{"d_model": 256, "n_head": 12, "parallel_block": false, "init_std_down": 0.00824, "final_lr_fraction": 0.03, "batch_tokens": 32768, "doc_mask": true}
MLP neurons of a small language model. Each row is named by its layer, matrix (gate and up: input weights) and neuron, and shows model dimensions 32-127. Each number is 128 + 32 x the weight over its row's rms, rounded and kept within 0 to 255. Numbers have three digits each. A neuron's up and down rows have the sign that makes its largest values positive.
Before each neuron's rows, "fires after" lists the tokens most often just before its 100 highest values on Wikipedia text that the model never trained on. A number after a token or word is its count.

fires after: " a" 41, " " 13, "|" 6, "," 4, " as" 4
L7.gate142:085137167141097145131122068059100109074083149116056152081123120158177132121163178172103106142065126111190138047057095145168093160100118095150133115181136146121141103138139153095102123117114120069154114128146173121108157149147180129118145116207169155165106106152122096175185124145118145098
L7.up142:143106120140109154139206135089077183082141109170167176079108167160129106154159157134145215131108095099045145100120136135136109141125141140178092144108070098102136090122106124117126116092127150141142126086174127150081110146147138180098159118116133143125133115151126134167079190109169162086

fires after: " " 33, "1" 12, " +" 7, " |" 6, "\n" 6
L9.gate227:133185104146179146126101157147188125107122176085129125144107140144134178136098162110110099192121077162106112129031115162109106073196131132143071164122083126128170164166131136157103148119098144059158141142089059134115135061103210152149140069112155094126057126121157131171119135183130138117
L9.up227:076175091113122119128168146108124153121143108101161092136084115156134086160161089128145205187148132124080131175139102125203090127160098101112139119098096090175181170050126198161239132129174077205087124109156077104124149132158135128140146167171113161050104165101123170108085084155178095122

fires after: " re" 16, " Re" 11, "T" 7, " T" 6, " F" 6, " Al" 5
L2.gate302:145117119135114106067131155127106156137106152167151138149138109121102147118102108166135129111144119090138160144154111140130104139140120149165144128126185075120117114128152136085090139154122162129121150110124105105139149118098128118172137147187140127092139123151079172169178154144046154123
L2.up302:139163155152128084117128139160208125120143094139148116121148161153124133086111148150100160134150130102193133144124124154101116127129187121111146134105050040067173150086147101158103173143172111132103142145161146200125120122135187099109118126120094132164113083067152070101123149124184055131

fires after: "\n" 21, " \"" 14, "-" 12, " " 9, "." 7, "===" 5
L9.gate41:124118108116157145157071131071088173155059102089090125106097087123101161162146142152114110120118123105145144110090092147127124133148152118148097106098152101093134130196117151130131114139067141107106154135217138097111117152125181105120121112156147182163107140203151148090107180192111072106
L9.up41:099160123148102145147146106114163134058178100130083116143117173167127093167112127127176110152089156142154127141165108140066097162073149128177148129125095123135066135137083139177062158105186118130102119154116104110186110141170131151132130131128084187085103060143148146061064134188101103162

fires after: "," 30, "8" 9, " /" 8, "7" 6, "°" 6, "4" 6
L7.gate281:171086180167106160151123100091151131085137127085211175057093120148143139066147088163140127141132123141140098129120146157099061103145149160121139148134143137138134136122138119186113096174092147155084117107115059161059137150139155128105118167120138158069080212150135130189194104140162129144
L7.up281:121153129134152146142143034099126161188131160133090121152094092126113114168107103130124141149104136124146125098134129133121096067121149183125136125089153141130080182131129167145090077124152097099154126145126099077127100078114130153096089120084142096128111104150141208115119134064146143180

fires after: " " 32, " a" 11, " in" 10, "1" 8, " (" 4
L10.gate667:170119236146161084130182134148168117123129175146127106091097130108065180094104111081148096180137198165121134136106114122144141129120135145186164071142084151108104093117141055173155110133189115165128136157099099126159131172134174204158104092136111116171136087102074145178139109119046115162
L10.up667:109072130148113131118089134066091136074147175151146062076112152099176160081090088161124082108072103165131171133102119208137157139103177084119112143122118175139108091156100123100186078109155100133179075148166116147159125186154126159095113134142125107095178128123098148136145151120132109139

fires after: "2" 17, "1" 12, "3" 11, "6" 10, "4" 7, " on" 6
L8.gate392:164126149141185134143125145126145081109162145122156072187144136122110141119069129166112111126142237146176134153121104150154138090123129121124099124135059113130180176085150119076161126134200065166150125123163157121139160076105121149105122185120127148099095187119070135140120128075137109146
L8.up392:092115124134131185061120140135169155149141113145097124128087137097106127113102137091169146124171106200123109139165165147140102156092084087067173031124133187142193170189132158156126102101136086126097113113148180154087159134120146159089198128114170117174121112130095134161089098114154117100

fires after: " " 50, "==" 7, "." 4
L6.gate692:166133105145118103183099124137180129097078117097109139130133106198191116135179152078091142149126099170120122168119089114095142197075154111133117189135067150087180176164183166103116096143113153106125164123108109064159123127139161204116154168089129118111217132153125167153132034125139121149
L6.up692:092110087139092165132101119084169227081117168107189123169142112095210099081177107153095105108126086142108130102124147133128113142119126119165150062155143158140161160136176137156181153100162132145175081065139129047154161146102177103121119120171123121120121092182074137124075117164171125077

fires after: "\n" 17, " (" 13, " \"" 9, "-" 7, "s" 5, " to" 4
L11.gate291:104110132115112108169119123102132115161109119119209087173133187126066156091055230171143121153098157084206078111115129090161130158152159130116079139100204102155091118139107159094149143136129137106098194126154134170113054164135086106168130123139131116118154145138070120117144108155174070105
L11.up291:112114127124093164158129053105081111050130136104077121169136079109136181111141138094128098137154087120129153145132090176077130115129145162100130151136106118082097098131148155087075146069133109103098148105108150119178164141130172154097150136114127042120126132146111107085124145201139158164

fires after: " |" 20, "-" 16, "," 15
L11.gate450:092133107113091104088135197147206108106162151172166112115136119140175173085113123134151116104107112123089106087110083111107161097074166123172203139093100125113117103107130122071094073086221121123165066140116146125175074075156126113106071165173159119159111143132115151149150118134162122081
L11.up450:080084082123150134150123189129134064105180107107097101138134119113085141175101116092090096167078094110154068147153117141081152121173154088146127075170108177124131137149146177050133129098137068153162086096141135091085147120135148182117082154115112105111124187160118138056135150060162078099

fires after: " " 47, " was" 4, "\n" 4
L10.gate231:140138121156139132107129159111120131095125191076101120152069094117145085071130123118077116142130173151144138099135088083121134114066121035114132110112163108079135142132128161143137103147078128056141175106147151135144100177106153106173137150154167166112162077098121161116111142170151094087
L10.up231:114197155109105110127110110102098121092141114101231111168123162187079089147112100096125089135132188086091063118160137152104146144123159139128169165123056187096130069115135124104104157072169149187167147136156084165208119159088102177093141169110131153137143139120063160135088166145136142146

fires after: "0" 23, "9" 19, "–" 8, "," 4, "s" 4
L6.gate561:103115156161183122109142138129099125096117169132105089154147119072169138155129122143148083160155068159126107153143163118113170060173114097146069149150176108118118123134079157157141097137143124175126082154125120161135097066134139131139112072106113148191170116154145163080102155110126128151
L6.up561:128112168128159140145115097113139080069106161090131105118087108071119155105130095173094141110088094112089064155135129096089124105023062117136101147080202112145143083118145162161143109122164084104103099089148211094084076109100103157102100126156153109157153113112145148095115112116107120119

fires after: " " 59, "–" 4
L11.gate334:154176139076083152148101117131092090106062131087149193147146104170126134138034195091129119141196137137118136124132129128110163127142189151152171131154160155137164133114088171139093166106080140178101108152088151100093131139154096122108142134101157141109179147090114081165142177120118157107
L11.up334:154110196152081114084099126134131075122164141047113137150149175139123145166131102133210160097132104085130129060177091046106135177075145116172136141098179132122129125104154127105099157140131118073137137144108112138125135179126144137145165121119158111162106079148168107112093186152139088137

fires after: "\n" 48, " " 34, " Co" 4
L6.gate267:089098144136119120112111083189074125083117076143140147116150144150175154145103137141107086166119142085141099109097174170191097138118107104095126115141108166125158149119130108101144108138148123090126132153049086121147063138116121178113101144090147100124102066153129067154216142082127092128
L6.up267:120129140145087077145142169159080160119161143119079106181108100126134090115108109078168133101125147176089086196144083105094156130080083174134131088144118147114151152140077182193125142113154136088141117142120165134125144160100142116098155137103069074097118159177137087086110079148146131048

fires after: " " 57, "\n" 13, "2" 5
L8.gate564:054066084184074119089073141103146093182105139136072075112139172164132123117123153100151138137150118130104155110142127132144121181098107132162199088144054126079122176118150124144125096132145100163075143178135123150140102117171111098094116179163176074199069156112121113143110147114097092145
L8.up564:170093147114134106176106171108142076157098060132078121134133091099142171096127095137169051122162138148090040089154089160134126089123193119130095153185156137105123129118106131100076111139105116160156084108159134114178141127142151137110189115086169139149177112103066139161136100123175122144

fires after: " " 55, " (" 18, "1" 6, "2" 4
L7.gate672:140144121131094150127113129085194127084137208110105165125114093148119121132075162122098124177109068100176144124168122178121151135100112093161108126117106178124142112149110120117138141135151118097145082122196164161121159096063123090173108232150161169191141162124111161128136089062144050084
L7.up672:172174125113101094179106168142139154160124109168159100155126090167156075127153136197074118129159140108172120100107157118137140146133122157143091133099122099118116163153167147179084156197125118154069160136109154157120147102107175161113148079109093146166160218141157114136170122127209171150

fires after: "," 24, "0" 22, "2" 12, "4" 7, "5" 7, "1" 6
L10.gate685:169105109187152054141132149139130105138097151161109135155087194124160100142104191136195129147135101176135189121172110128088123115110180139154110141167111146132190149119172173128127089146150102149112183123137082085176148085198080099109127101144149123138148161145157093137104141095185082143
L10.up685:114146051112202164144128195107123179126117118077160183110132110061141064072140120078124144120161123159117128094168195094163155131138159081128104133088172119130068149127149133190076080078107144106117101107117105145138108201103136185105120084092170143096145080144098155118121116127179157097

fires after: "0" 47, "1" 10, "3" 6, "ian" 4
L11.gate461:128181163150078114185133097118073127203141147073099182168100125122134090088147164119123122120171209093134135139128134068114092167075096144142101174143109135171156152079145102178172123163124093108144121170081143174134173107146136181120148092132119146129073098106126129093079117136152139173
L11.up461:080083094170114120154126165092105191144095128144112126087131157100181131157079126146112135059140127158127146159170107118074122154085141179133094061136060124145166085147089124174117065130181118097143142115178166147116138127117045119097183060112116109092124077102123153152098108118133163150

fires after: " " 31, " to" 10, "s" 6, " not" 5, " con" 4, " a" 4
L9.gate688:141143150096089083150132178142114121077134141145194072083122134164174124136107172127111111165125135115121122143120145071098155117098107090143121164151126141166175181127104151183150138144134108168097125085145175110109118054089145133178130172112138108172188097041088098122149131095181004092
L9.up688:116108180141140144109125157103107086177130137192153148108094123205198145102146104128148117156125081111161131125219102112097150169134156183160136163122177164097129134138199126063145122100110077127118157143100142105114139135082136115122167191112130126131166102149174089118132143174148200139

fires after: "." 42, "1" 5, "4" 5, "2" 4, "6" 4, "8" 4
L11.gate14:151106187179146065111142122110173114120127112078110156148158173088150066111157103092143162128100106130152137140133103161153137148159162115137128130055065099167138167131135096191100108132122145126160159062166154159155140165180089104105164182141219140102093176087117135136105134135056123078
L11.up14:126106132129109141130127093101137192111100176134089092118140122114117098055155113112134156089090151136095122148187103143111110150151129122146093188079077156131120124149097158180088107096122148140128233096094140098208086125138125162124114147132162119131141175114122180085149142132080114106

fires after: "5" 15, "2" 11, "1" 11, "0" 10, "8" 8
L8.gate670:127092163202149093064119135124048108121161182116152137137100149135150127092107071130125116155089117114179153125114076065149140177133124189091102100131094108096132081144124152146155113089177183146135154159132146109137136116097105200178126090117121121139118089144131152127118075098115141085
L8.up670:113113137141136136156090132121126179191084096150090125140151188131115164141115134164169166103036159115115096131129133108186132138123130108117120120123084114121165141143172156152118083117188189143113097078093124142124106042122080127144127089169151160093088120135097194162154103123139169183

fires after: " the" 56, " a" 16, " an" 13, " The" 4
L2.gate107:159133146098184145175127077182065149179154184151033136103162133135056144127132086126095099172115114142177174133115130167140144107117219140098132160163142125137120120169141163100087121126162109107084184186103140127126091123157174152100080211090237097128120085118133104177114126144057130135
L2.up107:124123108149113094073121150119186113138120152123140128187172151120080162136144062177122147187071157086160166144106086159127155134160152109139102155140145107140114195137129119154119203151146175104145116136118191124096119131139132142085137145165107064106172124090119115157080105128132120097

fires after: "0" 18, "9" 15, "1" 12, "8" 12, "5" 7, "6" 6
L8.gate63:078133101102181079084119068110075126158113107127093098090149118120161172113111145168175057180114155078111161111180131111105113138101095095125163113138147088136161178164111163115111132149138166139157188054115104100110113151111171100135126073111122165171131114110174141154133098113133160138
L8.up63:065141135129135106089150110096164096117106102148145134120099068136168111143144125095188102192100147159136062133106119115120158113194149189190177153066154136132080119146141173130069138133168121154133153104109064117117096116134125117152114103123168199163101075142236179133122098107137131154

fires after: " " 68, "1" 6, "0" 5, "8" 5
L12.gate497:165164143106144078145150128096097110062142096128133139175146105107109097156166147115104196121141136105163135140085148142127152184124120129112157149113147137139148129135123094144165128108166110166189141108135140107118147150133127106073173141089159157138126111142158130178197139154111143128
L12.up497:074093135143095108150032158107168170060145086158127135139169087144165140115105137136136130087094136162159112114152143112144130100131144084113137155060168147120118122147147149145183106157193187174098101057110095134093101077113145141187160096143117149090116128158081164173129069177097107088

fires after: "\n" 31, " |" 25, "|" 18, " RUS" 4
L11.gate699:152145112138131126136126098137086151125194121072143146182141153180111124112113088143183178087146116138114091142099180183140132134172075153142212216084147105100143127052132128144152111136107171099120075147108163151090124100077155081154184145134169103110058133101108161176126126137147153118
L11.up699:123134124115141101089131147120138140098115155109155113104081093059129143148090131068144153113139131100099127066125134108090101120130125141092142110156182146078087124158077120113104086119096159142118079153124089132070090193127155139146148203067090137162145176083183129112111182073150089104

fires after: " " 48, "\n" 6, " re" 5, "th" 4, " dis" 4
L12.gate460:169136075169112131166049114140136094139097126147094107149125118115108124083106096123088067135153130144135134107124098164135166161084158126155150170137167087145153140156127129144112193146154170115144080114032117107089107183165136121107115106120157094165134157141046109140083209108183153167
L12.up460:117151079142088152065102147141207144146126132121118099157090119095148065110152100104117123153128125124092097119099113133124139144107087116176150103069145138144110111121074135112116126094225157093181154089089133058134184152112107155113130146091078120116136182202146135120100169128117147128

fires after: "\n" 45, "s" 5, "==" 5, "," 4
L8.gate632:151128092155059067161131086147132112179134183152078113115081138158189119164120108111144117068169095166115090139080128165113149146093120125127130122121082145153136174128162171144109093133160186064136144143126149121121183131155125111134074178114141100144148158110195116097117157149068109122
L8.up632:097085111112131179121172149109113122068143189088145114156150130139122137067154074136095124162116090139098109142136116094103105166052125112138116101148078139095125090088123098162142137146107056123088151174087163127110150155123122163154085153172125045151102141140119161128125137122112145128

fires after: " the" 42, " a" 6, "s" 6, " to" 6, " his" 6, " pro" 4
L2.gate74:125124194192103142103107129089071131160144134135129108127137179134127107174159148159143095150150144156153183169157098124123063065118093099157140131150131104144110153135162156132171110119150125103121115139081064116148118159139208106134138144211095149128119136094153133171055169180139058103
L2.up74:109107124178070148178118104152128104128141181117083182118150138153124144085182162164125152072109100093167178146139058113087090128141114110190073170094182120133138129094146155074169132134172143167144114091071116122123127176069129105105130141133156171138104122110158088083108140143073134131

fires after: " " 64, " was" 5, " dis" 5, " a" 4
L6.gate139:116124142119142062118163093121085136104133114154163125147079127156122183179099152160086137122117136101208110101158147113070085140153082061150134028139137173177109110141173083107162167121151120131147120097154120086146144131168181106148107135068143123128168099165096108172171110116110166103
L6.up139:095103173113082145161101162105132124125173145157157146106085103096142137178116168190125131200194182176177139120130093092124143150147158118155114171084111126112092097129154100128150110063157129123120168098112139128097147165098141123083123061098162127104111149144133029139090151154136114112

fires after: "0" 27, "1" 18, "9" 7, " " 6, "–" 6
L11.gate454:135133113090188145129154109137141174114096203051074128191160159195096137117164124096114162072157133102120105132093154142175121158110131126173094098101116155172122148169122137221185117085083175103169111118183182108163139123120084182101123125131178126106117148081116143148151135141142114076
L11.up454:133155147168116128107145126138153133113077092125112131133165094219124108122106170082085081148130103137118124124122117192134135173149116147153147164176103224135115176142117126147094124138109073059168128111140162162120124101105166110106127117165079133166141159063164109148094103133124108078

fires after: "0" 18, "5" 15, "2" 10, "4" 8, "3" 8
L8.gate143:126139129194108197149137159079102113107123128104148156153139085135113074183088066166145123144087122071146114146145156101111170156106101089102107137090127177132077166098102114134184146101145149219105155099161134122149093079097081153132150125129142145094193120153112156088138081112077140099
L8.up143:109121105133169119158107083175146147177122091121121082141115148124155171112160113081146131126096174116116156155132087088164126088073143108096101085155196199052142061134112123155073131220105123092064083118146129176118158109153175139145145099116169128082162099107118141078163122067160199158

fires after: "\n" 33, "|" 15, "|---|" 13, "|---|---|" 8, " " 6
L2.gate473:136099129169129140103114187095094092149128089187177110146065177119098135097086099185139117106224171171154137144127147063126129146159106142150166102202045169068186105139121123112128095145097090112108150143150061148169097106088111094126077159114178120143092105157139103174142180067095117135
L2.up473:107123096078179147153135140182097152133148122158165076119111095112092136148139135118155125122145196160162088117120129128118076086076110140119150151112157152063101173173146167134148114182129148107173072177092119072104100129131128136179093161081113080181084141078094105079153149136145079166

fires after: "5" 29, "3" 24, " " 8, "S" 8, "0" 8
L2.gate381:153090143129189107092136104146084079136152150130131082148097147152071130123116132176103184111095133101107107080137101124123173144112152159088117159122139066114122121158074155091166085121198153162146171093113182105126149102095126166158196080085110159117113126142104150158171066133137129171
L2.up381:138130164085193082129152112135092137177137108113171134144089099111054142102119130167149151092164192105071067115130158129119134142161185125149116120060152125120122090156087101129141189118117087127110185113133114115169087170094176118132131154075123130149066151107089169180151049092144163163

fires after: "8" 15, "1" 12, "2" 12, "6" 8, "4" 8
L2.gate445:070127105109141111122090174131100096124206097117090109121122147172117117128070106193073133141142084167096090129155115149112169153119144140129175101146124143175087198148092134168120148104153170126179153193138183159085127092130139058142150112148125125104109100127101119127116121160128117056
L2.up445:155167096151151100128144115156126103124074114070126098127094118173145139218087187156136149097136176167085132116076104134075099178126135140071127123121151193130141084083049129110100051117116118136115179083160176171117141130124138136098146170213127158134126135125128149133119165161117089069

fires after: "9" 38, " (" 18, "0" 16, "1" 11, " " 8
L9.gate598:131139106159137158142078120092143092123119142200099160156078155180125158143156138161175089116126153097162148158067199159106087158134095090177176114141096115167138148123088172084149138174153173099082128095104098106094153181108130113078149112122171129154085111138143116105156190143113169109
L9.up598:114095115127119092134168198070058139101134110120119152106079074166127170137138144120146148087137141118124175113135119123117098152120106164125148056145068164173158105136142105131141176142155175096180121144098213097125138146104147151117127084146152168079123116133163099173111225108108156103

fires after: "\n" 25, " |" 24, "|" 13, "." 9, " " 5, "==" 5
L12.gate393:148146096141182094129169119156155121061126128082149165109117111105121175156098110107074089123102074053153168166105129173104127137128151179118091165090124109157091154129146158158160056162104132061155110117170095101142157169116142165145155141110159153151126109078144093170148058154113086103
L12.up393:080156051133165138169154094049119101089099085140142102128131157113141111109129143086158186126092185091161163239122148120156082117170129077075163115137126114123187109075105151085143110073126098104147103129166130114180208118098174121130104103154115131109091145137109143125070151101109115151

fires after: "1" 24, "0" 22, "9" 12, "–" 11, "\n" 4, " " 4
L10.gate518:169143083062077156116144146124057030164076162182131117146132128130171150096170159088216104115123114118158138101148112159134153099110147174139122104173071074137143127139111170175076127164128146137106145122129127082132156149100082123134095033140113093095140126137093055132121112100165120151
L10.up518:128127186181172133115129161088129117100141158120169131132150117185078108141132078103104164160178169145104117083101142132003145145164126145140147148131135148121160124136125165132079105105121186142178094126087132115174130134102097145089082175079080127093134102135086121136159142100180149147

fires after: " " 53, " a" 16
L7.gate675:130140116137115129146166122139109174107160103154147116103129133176134149143109189115146126177193106071116123092098130070102074135113155129136131228099117134115152042094141149074092081114172087122193111133133139069102127137158174138094163184095137130181092171163160109167055168104099117131
L7.up675:167137080209184185136103089147115087118169182148127133128109131128088106156127165137122163080121160117179135182146147139131105120117193127149099150144112119131116119117135120111094057056086120134133084084108089085149171154115155202153111129090158159075127104144154118114081154192117137108

fires after: "9" 57, "1" 18, "8" 6
L7.gate34:150142105177101087121105132105135133102169158135089138070126138161074118154095110102165178096129117072173166097069176140089130138140121105083093165107081131114056091107175155135078130194152124112113120092137114151101136123113100151152145110120171119156118121126147162145137083173126153152
L7.up34:095095094114088068111070126176124095074151110100137172135097097163169160116160082208138125094144159173160132122101137049123143170174139142091131091110120143107121118129129115103108152127120135072091099125071150111166110079150129151072123066126136144121152160139193112115114108150172091143

fires after: " " 57, " un" 10, " re" 7, " a" 4
L6.gate446:054184158181155165117061204156120086083123109133137090105117200123105079131085131098140109109136127095158144139101150141111129119152107084184129146096135060156105115144122187170096105150147141145118158088094127125161129118153127049164142153126134100218192113066081093140079133082082078124
L6.up446:176109150071155153114100217124133134150152175130141134086139183144135166124161146123089166200165121150138113137070114126096198111098174123167129154107189130110111034142143171155161165151134048182159118100121113162106125085187145131136110116179156080086188086157130136105162196159130079155

fires after: "2" 31, "1" 29, " " 7, "3" 5, "uff" 4
L9.gate206:117072142127090091122138155076079111141126108084097119132129118150112170108079155122186192118106121163136208108115112164159088128131100099135140109088136153110123181071134143079101108137145125133109144139155160112091149071121042139074161123124152111193102104130116165088154140097084209116
L9.up206:117105162105177208187168091125166145118133099095115065082162095066121133105092094109158144122137101097132134157140147164121144122115151102100112153136147174118118137084148164186154116113117164122159101134158107139082125104087143128108193124168095118148104138115060108137151072148095141122

fires after: " the" 31, " (" 13, " a" 6, "-" 4
L9.gate142:124107177119135096144203105144121141122134169146115128131159141139158122138117089197176096180084186105147111120120172136144094160157121127085088181178141170152121130103118145120105112165174037096078149162074166089135173185131109133174182170104069121123126117160160121046192101116122136166
L9.up142:113139085104155098052132175163102144149127117116109175113092123115170140121143131120172100174097145124116119166100086132117133124082076166195097147187131113147121179135135107164144203102117087169137117143117176117178213127207101074118073133141071115162101150204181160133087174112075164077

fires after: " " 38, " to" 11, " R" 5, " of" 5
L6.gate52:118144107132114140124084162080088142073130131181148091125082103133139158147100121144138162149140124165154120150108111151115157114097058137109117094156100165134165147088060159122127101080136113083131183100095099078111117111138171106117138189148128091119088085107030144132118161147206145092
L6.up52:118056135107146145069138129147097122122110142193132093163071157171139109125102139103112149133161132152137133069094130132082092085138140109127147113099069119147103105112122145149122123070073130107138161133120205091172103132124152093074117172156115127111073087083140138129170126147094165093

fires after: " " 69, "2" 13, "3" 7, "1" 5
L7.gate399:143077141100077082167182157108150119101093076111188076147134099097160099118074157142101102132176195131146131126145122183128032109078158186099138164086104113140172161076115159165165103184159204090126107142141113146111099106124118093056122194116160152135125117137126139129104131122106111099
L7.up399:135143069149160093113163104172106099156195132101113164172109100146152125142063079112159082090127106123131087095109150129158075155149185156154120090127151107139182162128146159128129130128160137194079115103122103138141146139139113134047165071131087134138040142070126160186131122162149141136

fires after: "." 43, "\n" 21, "==" 10, " (" 8, "|" 4
L8.gate288:097117123126113137119134147113143123114092142154139136064120173157106128155150160154160115131170170148098100177140162145090138177178131182068144131151104101113166102123168124121072122114194069160069105100128119034085056120085119118089120072052103167128153097148146118137122134128121170108
L8.up288:160163111121131059101150164107094159138126086130185150149162117096072200117143204165124125122094093087138170145134166146125100142196097131115126081141069102105166120123171138134141056097131142082106141177097133171138052115098112087109098083127090125147160160073126143128084131150106113099

fires after: "\n" 41, "-" 18, " zone" 5, "DST" 4, " to" 4, "):" 4
L2.gate509:077136159137131123131091163136119104060133146119134079115150164120177154145114228095168090122123131085175139135083124192143139120107165186166153133078089167156184146123129134102134122165184126127133199157130117128108132137158055131179105104122107124122122144163108173114201169078142166144
L2.up509:113163171163087148181147178085130155165175092133169106129132082105141102093134122112126118130168156079159102117127104152090147147177107173159169139080082104107117192155113119096170127134128112135104098073117084140097119147143156129195052136073173132112134143139099178091155138114143084158

fires after: " " 74, "W" 5, "1" 5, " (" 4, "3" 4
L8.gate149:162143216145127096094124095104151158171189089161124116115115100176081170110142070164157129072162095119128121070149148140139082117113150172119087108161077043141106158195171116151125088152091149145137132140129145100130152148115115155106086141125125133132182121119114137147176183165140097125
L8.up149:183131180173126129104155133120160107141128127142142072114120125087171170139074131138130105182161117105135131112153133116109148141148118155175099095134125134097129116121141144134142092153069101137136105129116209157120126128127186083152146149040108113164184100067140175190141145166132107041

fires after: " in" 35, "In" 15, " In" 6, "1" 5, " on" 5
L8.gate301:071162157151128103101142128100159079121106174110120115139143121162110068133081053127124139148112131163153143109129143101114121062135162167145143098093161151180132114168080240130140071131128044073077099185126156110060172097121086065158175095104105125123152135087132120150142135087110082087
L8.up301:067165131107104115109139133096147094127128107130124102086095161183066119139081100123189132149152106118086178140111213136138087151105161162101070073141189197176077116112102192124155087127171090139100110182143171112098156106090075129118112158143156123087095075113082130121175096065102133163

fires after: "1" 37, "2" 28, " " 12, "7" 4, "3" 4
L2.gate325:090126096110170100113115146145130084100226148104136085123175118152121072065089105101122104085178112087147101139151128153138124171195153134143160134078135109091174164153154121245142095138105148116113146088121101152114145125168131187121138127135120117142149168131137123129135140126154104121
L2.up325:128128141119123174128063135134083109166149094060186143139124138076144110129095143179163118120157155140096101106127166148061050110077157118142136153180100190127140150107099092091132076163159125143141172129120164090105096113113118162120142141126097130096184080124095141130155092116102073048

fires after: " |" 55, "---|---|---|---|" 6
L9.gate132:131158080188135138096158149113195154080184146054096123106185195116178154159064094164132157073085123125135090118146143165133119140095132205150176175093136166173180128074154135116166116088138083095122152109112142130113188166170088108075114109168138110125116118157092116171092175110116136117
L9.up132:087137129157163145128099155064111129114153098119115117105145093112085159107120109160124088118101087111126137050142092098141156004100119155113132142126085089091077127128105108096132106159129112117149116065074138111038116132092074134166115072093117073164124132130126137110144122089105136141

fires after: " " 46, "0" 9, "1" 7, "–" 6, "|" 6, "9" 5
L9.gate665:158126102153173032046164066144121058121170173132117108114144133154152140127101131112138121156157177141150141138106127076103113170119125159180111167142157119174116142107123168152129108057109125196107134110099112112150107199137158142136106059117127133149210084078113132157157140154089149105
L9.up665:134159123140133110062096102135160122074142083156110104148106153119104133116100086048144146098126116044169140115120155108068100157146092124157111151093202180175088145103173143189135117120114119129126124098160109126155117128098102088072116169105142138168121126107154132149158150128104135066

fires after: "1" 32, "2" 19, " in" 7, "0" 5, "7" 4
L6.gate353:127143110142188084117080157137124168144160115046123105098131135064134093135112139130165174051160062157173115100109208095116143112151161098048059154161142072130142151132151140140138086118127126065135109091113132107193126123155098181184137185149128178112091159123147142139109118137140131146
L6.up353:116168100131101121161101096139092128123113128169165094070160112165062133133145139120113146107097127147195126171091186103156189102138184046101188145121055127123101123160119161110101144139144131112089151148104146117159177139097185167106142122133076138128122122144102176169162119060167136073

fires after: " in" 33, "born" 19, "In" 10, " on" 6, " In" 5
L10.gate437:141098125119120124131156123167046108098113142094112079094173136087063087159108131082092171118139163160115154222080089123141095128101138179122136143122126077126150171170121135127091087095100130159128154119155061149075148156081175060124096153136098130082090174103101143102120096075125131105
L10.up437:121145156178118121159138120140156122173090183151138105128091079117099132169100128119149135093140170096115050164207083095139139103108118176122098071153180222119091133115125149081146136117135079137059167130129145113091182133172111123156149122136102134088134119093129133113154145125090118131

fires after: "." 34, "2" 16, "1" 10, "\n" 8, "e" 4
L8.gate364:170103108145201084116142131145166157152086104162162162170153160104097182091132166152208134118159136151156127141137175147147151065137197186089098198150130116053097111123132129146119091085137175117085129155145160070123068096081099131131168143049105099161170077101130168092121108175081127113
L8.up364:137132140071127121151127127100063059090128162106095129124137125128112140122097159143176205116158149117062162163083162171139126076154141131072106172138181177098069133093175130146168076095125224133103120088158179123094181138115110098134124079074164165103155099154131219114090071141083171100

fires after: "1" 41, "2" 20, "," 12, " " 4, "0" 4, " New" 4
L8.gate612:114165179104147146167173146154115083155170092091127077149121129150103105076088115090133117123133143125143134135096111172089170087141151150121092112120167155117122153182133092127107116100134193111196143154088136140085142097164131058149160052140085123146118117124120109127141118118128053107
L8.up612:148085184167151151108110152139147168125103169096154097096128133135086171107117134068199131140099164126062207118147113122146091137161111116123118150155097140152133151141125145054145109081182146100157169124128255084134106100123136141081096148150111109147165107130173115155166188139166181182

fires after: "\n" 22, "1" 18, "2" 16, "0" 4
L6.gate124:159135074124128159178076130095102135151161146110087132124139134113109088101113130117119164094148100121072106179147165183159038079121122110070124183114074199112157137102143122137202191097102153101136189139121125143174131126163154111130112091116097121116148135160102090097147115127084187138
L6.up124:136172101153119171099137178153108150138176149062110116085117124158153136147148156118148069133145135173122083157174081094115092123159138117145131127153108238079165170111179134134143138178143078103129131127119116173107070138174136099027153152049130127109186095140113091142109082137131146134

fires after: "0" 23, "9" 14, " known" 9, "5" 8, ")" 8, "8" 7
L6.gate465:105119075185147069166161100170163105174098177158054175084130172144121154105097157092138137179126106131145153171125145073128083092111173157136100108094112078114136138117136136182107164146170155105126147139149117114166148111161080202125100128155121159080094088106167079158073154126120173115
L6.up465:157145137156104174188111165127102156105109147152140114098089117183111084144124133103084146121098154140161120114174081140101134183162111172119101133130152138104103196140074150175119119099132121132147180095112131167163160105154165120170122105068130133103096143114134108091141122126119141085